Weights of a small GPT-style language model, trained from scratch on English Wikipedia.
Size: width 576, vocabulary 32000, 77.2M parameters.
Architecture: LayerNorm before each block, biases, tied embeddings.
Training: a variant of Muon for these matrices, 817M tokens, 12468 steps.
MLP neurons of a small language model. Each row is named by its layer, matrix (up: input weights; down: output weights) and neuron, and shows model dimensions 96-223. Each number is 50 + 12 x the weight over its row's rms, rounded and kept within 0 to 99.
After each neuron's rows, "fires on" lists the tokens most often at its 100 highest values on Wikipedia text that the model never trained on.

L3.up1179:53 43 55 45 33 39 47 60 68 52 32 40 56 29 45 48 44 50 50 39 37 48 35 60 30 29 61 47 54 50 67 50 41 58 58 24 61 64 55 62 52 23 70 64 41 46 38 73 61 40 51 29 44 28 75 42 46 57 56 44 54 26 49 48 44 74 62 49 27 27 41 17 53 23 29 60 43 51 18 54 53 31 71 59 69 47 44 49 49 56 52 32 59 54 67 67 62 42 51 47 51 53 61 39 28 53 35 68 52 33 45 43 40 42 37 28 33 69 52 58 39 58 56 44 40 66 59 53
L3.down1179:46 51 41 45 47 44 42 56 67 61 65 32 46 52 49 25 47 61 67 57 33 47 62 46 26 76 42 71 34 58 36 61 56 57 60 39 45 64 50 67 51 68 61 44 42 35 68 34 65 74 46 47 48 52 43 58 72 59 23 56 46 61 41 57 47 46 73 48 59 56 34 63 74 57 53 58 48 47 29 61 67 72 57 27 42 59 42 25 32 45 50 45 47 54 52 52 51 57 44 51 53 45 55 32 42 50 54 31 53 73 40 33 53 62 48 48 52 56 55 52 47 51 42 42 35 52 55 47
fires on: " I", "I", " II", ")"

L3.up1471:47 48 61 55 72 42 54 46 46 51 31 54 50 69 61 49 29 49 47 43 60 61 55 61 44 53 65 59 38 50 66 57 52 28 64 49 49 38 47 55 49 45 48 62 36 56 63 23 55 51 65 66 47 49 72 46 58 49 45 60 72 67 44 45 39 39 42 54 37 29 38 51 49 40 48 36 35 59 51 38 63 62 51 55 34 22 48 52 53 52 61 55 89 50 58 47 43 46 38 37 48 57 44 51 47 50 46 26 60 40 65 57 60 67 61 54 29 47 65 42 50 43 28 74 51 43 65 60
L3.down1471:55 25 37 35 60 50 49 36 47 53 45 59 46 61 63 47 33 57 51 47 49 44 78 23 21 40 46 47 42 43 55 47 78 61 38 57 54 32 63 36 44 46 50 49 34 40 73 45 48 74 69 60 50 58 62 69 53 30 47 30 72 73 40 46 60 61 54 52 40 43 53 56 52 82 65 69 67 40 59 30 49 64 59 59 33 54 49 60 54 49 44 41 67 41 61 47 55 58 50 32 44 52 38 55 51 52 44 51 59 55 51 61 46 55 50 45 65 48 47 26 45 45 65 76 44 40 42 53
fires on: " |", " million", "00,000"

L3.up1314:60 46 50 48 48 32 58 51 36 53 63 62 41 39 46 33 53 42 66 49 51 47 59 60 59 45 48 43 34 39 53 50 52 55 45 53 34 45 39 31 48 49 71 64 49 58 48 35 29 57 57 57 52 53 50 53 53 50 57 62 52 51 39 38 59 64 53 60 33 54 51 27 59 39 20 42 60 54 44 56 65 33 49 52 80 49 60 40 61 54 47 71 64 63 52 55 28 60 22 59 41 46 47 56 47 64 57 43 48 47 53 55 51 65 61 54 35 60 42 56 45 52 74 71 36 36 60 49
L3.down1314:53 36 44 74 48 57 54 66 56 49 78 35 63 51 64 37 68 23 51 47 60 48 42 38 31 45 52 30 46 65 29 30 62 56 67 41 35 56 60 53 50 45 65 70 65 56 80 31 45 58 44 30 63 39 62 39 33 11 59 55 33 54 40 62 60 48 55 48 37 38 37 33 46 40 60 48 43 64 54 52 51 65 33 60 48 66 53 51 37 42 27 42 43 47 47 35 60 31 68 48 54 58 37 42 58 55 54 29 76 41 38 50 63 46 63 73 48 32 43 42 55 46 57 44 56 33 51 60
fires on: " he", " has", ".", " his", " He", " have"

L7.up1410:49 50 50 60 41 47 42 56 52 46 48 51 53 70 44 67 69 44 63 47 36 36 49 50 39 47 61 37 35 64 31 62 47 54 44 44 50 50 28 46 58 49 55 47 45 36 66 71 37 59 46 62 26 55 53 65 47 33 47 45 49 52 39 42 52 56 39 56 27 54 48 47 43 23 38 21 47 55 52 66 48 52 60 59 54 31 40 52 46 52 56 39 53 58 39 64 34 51 52 59 58 63 54 81 57 53 42 41 52 57 62 60 28 61 73 54 22 47 47 45 61 44 55 53 42 38 44 66
L7.down1410:52 73 45 50 49 47 59 46 37 52 48 33 58 44 60 40 38 65 37 54 53 63 52 39 46 64 45 37 46 62 53 43 68 39 55 47 61 44 53 44 50 59 52 59 69 50 40 63 24 74 48 44 52 45 40 39 45 52 26 75 43 57 41 48 49 54 48 46 36 68 37 41 49 44 46 08 50 38 50 40 52 68 70 42 53 37 47 19 67 40 41 64 43 58 37 64 39 23 59 28 71 60 37 35 48 54 47 35 63 39 61 45 52 58 56 30 42 49 49 42 44 58 57 49 36 53 52 46
fires on: " had", " has", " having", " have", " after"

L7.up300:48 53 63 64 55 44 48 57 38 47 48 72 55 30 40 50 42 60 28 37 58 47 48 43 66 53 64 45 32 64 47 39 78 73 67 54 56 45 56 67 27 30 63 48 40 22 42 51 48 60 73 45 51 32 63 42 59 41 46 34 25 55 64 61 43 45 42 43 60 64 65 45 25 31 49 50 52 56 39 38 53 41 47 58 51 44 49 43 56 37 53 58 33 71 43 44 30 54 55 45 73 50 38 50 64 28 32 42 55 44 45 62 52 46 64 54 66 40 69 52 65 37 63 53 30 39 64 44
L7.down300:56 58 34 60 46 45 56 37 55 54 56 30 29 50 36 30 56 30 36 42 57 60 38 41 35 62 59 41 38 60 46 32 51 32 56 54 38 66 32 43 40 43 53 57 55 47 45 56 44 77 52 50 57 52 76 34 65 51 32 67 41 41 45 48 47 71 65 67 39 29 41 78 64 36 50 44 56 53 59 38 54 31 70 38 40 51 50 76 45 51 57 32 36 40 34 53 46 43 67 45 63 43 64 60 57 36 59 53 38 46 61 25 51 52 44 66 56 45 55 38 65 37 45 50 61 45 61 27
fires on: " and", " or", "-", ","

L3.up959:45 46 42 48 40 27 61 65 47 50 48 64 55 37 60 57 37 57 42 51 68 56 30 72 44 59 64 51 42 41 46 46 24 44 67 56 20 47 58 43 49 48 64 44 42 36 27 37 37 63 52 52 66 43 41 63 49 53 32 59 45 43 51 48 32 55 58 74 47 67 56 49 33 29 39 38 53 45 31 55 29 54 63 76 76 29 54 73 60 47 71 52 57 62 61 33 24 48 42 69 57 75 37 41 35 71 40 46 62 31 39 60 52 35 58 33 42 50 46 40 57 49 56 46 38 52 41 45
L3.down959:50 58 56 29 59 54 57 68 49 63 65 66 37 47 41 53 50 42 58 62 53 73 29 47 48 54 36 45 31 73 57 61 35 56 35 52 66 52 37 39 35 35 41 39 48 52 57 47 39 50 51 41 39 42 39 30 52 67 51 57 39 32 52 55 31 31 57 40 65 56 58 52 62 25 64 67 72 37 25 38 44 56 42 51 43 49 39 47 32 44 31 63 28 63 29 55 50 33 27 34 32 45 57 49 64 53 51 51 63 67 47 46 34 44 49 42 64 39 25 52 47 60 40 33 44 49 54 35
fires on: ",", " and"

L3.up1121:35 63 47 40 44 48 55 46 63 60 42 49 50 60 37 49 61 71 62 44 65 53 60 53 57 47 38 65 69 66 61 43 67 32 59 45 55 42 25 29 47 49 52 56 53 35 61 50 42 43 40 45 58 69 50 16 65 34 50 66 59 56 63 37 66 41 66 46 42 23 65 48 49 72 51 37 55 56 36 59 45 28 35 28 29 65 46 64 49 50 58 45 50 63 53 58 46 51 41 61 53 61 62 72 48 59 44 45 50 39 48 58 52 48 39 73 36 58 32 41 44 50 46 53 43 46 60 54
L3.down1121:40 53 53 43 64 49 75 52 57 52 65 72 45 49 43 40 66 43 62 53 43 38 53 48 40 59 42 47 47 57 67 50 58 26 65 46 41 63 42 53 59 69 74 64 53 31 70 59 64 52 56 47 50 47 47 35 54 59 05 56 41 48 45 50 57 47 42 58 92 76 55 56 60 46 63 27 59 62 48 55 43 48 54 46 54 37 55 59 37 64 36 42 32 53 47 55 56 69 47 52 63 60 50 49 38 62 31 48 41 69 57 56 42 65 46 65 42 57 63 40 63 61 51 42 68 43 60 34
fires on: "-", " al", " ال"

L7.up1678:55 31 46 46 39 41 46 56 40 23 64 72 62 49 49 49 47 44 58 48 50 64 41 72 50 69 54 42 47 44 81 40 52 25 49 40 39 54 80 50 28 48 25 40 39 73 72 32 61 67 44 50 41 59 44 27 56 51 72 67 48 65 47 53 52 64 37 34 55 64 57 37 53 47 65 66 29 47 49 58 32 56 41 62 42 47 17 50 53 65 36 27 69 29 58 64 32 51 61 46 58 48 33 58 48 60 31 59 29 40 40 61 47 42 60 70 45 64 50 33 41 52 60 46 52 50 46 40
L7.down1678:53 53 66 41 67 27 65 57 69 58 44 44 31 55 44 51 60 39 57 48 57 44 54 55 62 46 66 47 48 55 44 52 42 54 31 33 40 35 44 35 39 58 59 37 59 54 51 72 60 57 47 61 49 54 48 62 46 45 61 54 58 52 70 43 57 59 70 57 51 43 31 54 37 61 50 44 54 50 78 41 60 61 49 59 77 46 49 65 55 58 56 60 56 68 26 33 72 39 49 40 39 53 60 54 50 39 69 61 37 38 56 66 55 47 44 58 58 46 46 45 57 40 51 50 46 59 31 49
fires on: " |", " as", " 6", " the", " an"

L3.up1396:58 46 29 61 67 51 41 53 43 56 38 43 66 58 69 38 40 52 56 49 36 73 53 36 21 38 61 76 39 46 60 36 67 53 57 35 41 48 43 47 64 47 44 56 55 39 55 66 35 68 26 42 63 77 56 45 55 37 50 60 64 34 46 34 46 46 55 42 46 62 42 21 52 71 27 45 63 39 40 51 52 46 32 44 48 46 67 53 25 54 48 39 40 65 42 55 43 59 55 35 55 30 41 62 28 69 80 59 67 35 53 28 73 50 45 74 58 41 41 22 57 54 31 40 55 60 65 45
L3.down1396:49 44 51 55 58 55 55 59 18 56 45 41 85 51 43 44 42 48 55 44 50 44 38 69 65 58 36 44 63 45 58 44 46 62 54 45 43 46 56 44 37 53 39 50 71 58 71 37 58 71 61 55 46 54 43 57 44 39 51 49 49 69 44 66 37 51 63 47 58 50 47 60 64 57 63 28 69 51 39 41 38 38 42 37 25 37 73 56 51 56 47 42 37 41 23 52 59 50 66 64 58 34 45 49 38 31 47 35 47 42 40 54 60 45 58 63 50 71 43 48 56 50 76 55 53 42 38 40
fires on: "-"

L3.up1731:47 49 63 47 31 16 55 59 54 40 53 47 52 43 52 40 52 43 44 61 59 61 43 44 69 46 46 34 45 47 50 68 47 52 29 45 63 51 27 31 54 82 50 53 51 52 43 41 44 52 39 47 44 40 50 40 42 39 41 58 38 65 60 50 55 63 29 51 56 56 34 57 28 59 19 37 33 47 56 73 47 48 59 38 57 24 53 52 46 54 62 44 53 55 57 41 67 56 32 51 71 43 57 51 48 74 31 40 35 54 57 66 56 82 52 31 65 50 32 52 49 45 56 36 35 47 65 50
L3.down1731:63 52 57 48 33 43 50 49 61 47 49 53 43 35 61 60 50 35 57 56 52 43 04 39 50 45 42 33 34 32 35 77 45 27 43 50 45 34 45 35 61 48 37 57 45 54 50 46 69 43 35 48 38 37 59 53 18 63 57 44 42 49 44 68 50 56 56 58 62 48 48 25 60 48 48 63 44 57 68 53 64 50 56 39 45 40 73 39 29 61 31 63 56 60 36 52 38 60 44 52 62 30 48 53 41 58 41 52 61 42 65 63 63 62 56 58 40 54 26 51 65 23 46 45 52 34 47 40
fires on: " he", " He", " but", " they", " However", "I"

L7.up1665:49 30 53 51 67 61 44 52 36 68 41 41 69 51 65 59 32 52 54 44 59 66 28 48 59 71 64 13 41 59 69 46 54 45 54 63 51 59 48 67 31 66 45 60 23 25 50 27 27 52 57 47 53 51 64 40 68 63 60 56 55 64 47 44 39 39 48 55 38 45 61 57 48 45 38 41 18 45 26 47 43 52 55 52 32 43 42 49 51 41 59 33 45 73 52 27 47 35 36 63 85 59 29 56 50 80 46 42 53 51 51 70 49 26 60 48 56 36 63 23 33 67 48 57 58 50 42 42
L7.down1665:55 60 62 49 37 50 62 48 51 54 55 30 42 55 36 30 69 46 26 54 46 36 49 41 40 29 61 51 39 56 39 41 67 70 63 68 55 58 52 44 52 38 57 41 65 56 45 51 57 53 46 58 67 54 44 61 41 33 44 46 40 54 45 24 41 52 40 31 40 62 34 41 38 59 35 33 76 65 49 50 51 43 70 43 58 50 57 56 49 64 48 41 58 49 47 68 44 43 60 34 36 70 51 32 49 46 33 54 38 61 56 52 51 83 49 57 57 47 46 69 55 52 73 40 59 49 59 45
fires on: " |", ",", " into"

L3.up268:30 56 47 36 72 48 50 40 51 35 54 64 40 50 35 58 53 46 46 57 55 32 35 51 53 64 32 54 49 53 51 44 57 42 52 60 54 48 55 43 64 52 45 69 59 51 54 57 45 52 37 54 61 60 67 52 51 37 47 45 49 48 55 53 44 65 49 55 56 54 57 45 57 40 56 71 32 61 42 51 62 46 32 28 63 23 50 40 42 66 54 55 37 52 50 61 46 58 46 41 50 59 16 66 37 81 46 40 75 64 56 64 53 47 57 49 59 40 43 65 56 56 41 55 44 25 55 53
L3.down268:55 30 26 71 42 48 32 42 47 39 77 45 49 43 50 56 37 52 39 54 40 50 44 59 51 78 47 40 24 45 28 36 44 51 74 46 65 54 55 70 69 54 55 55 49 42 57 36 53 36 40 63 56 68 39 60 60 40 50 51 55 40 59 46 28 43 46 41 35 66 36 76 55 60 69 56 59 44 48 68 63 49 53 58 66 55 60 73 56 42 62 46 50 45 50 56 55 62 42 47 63 62 35 48 48 29 56 40 51 60 59 61 82 58 35 35 42 67 53 75 52 52 45 54 62 54 61 54
fires on: "c", " c", "S", " C", "ac", "rac"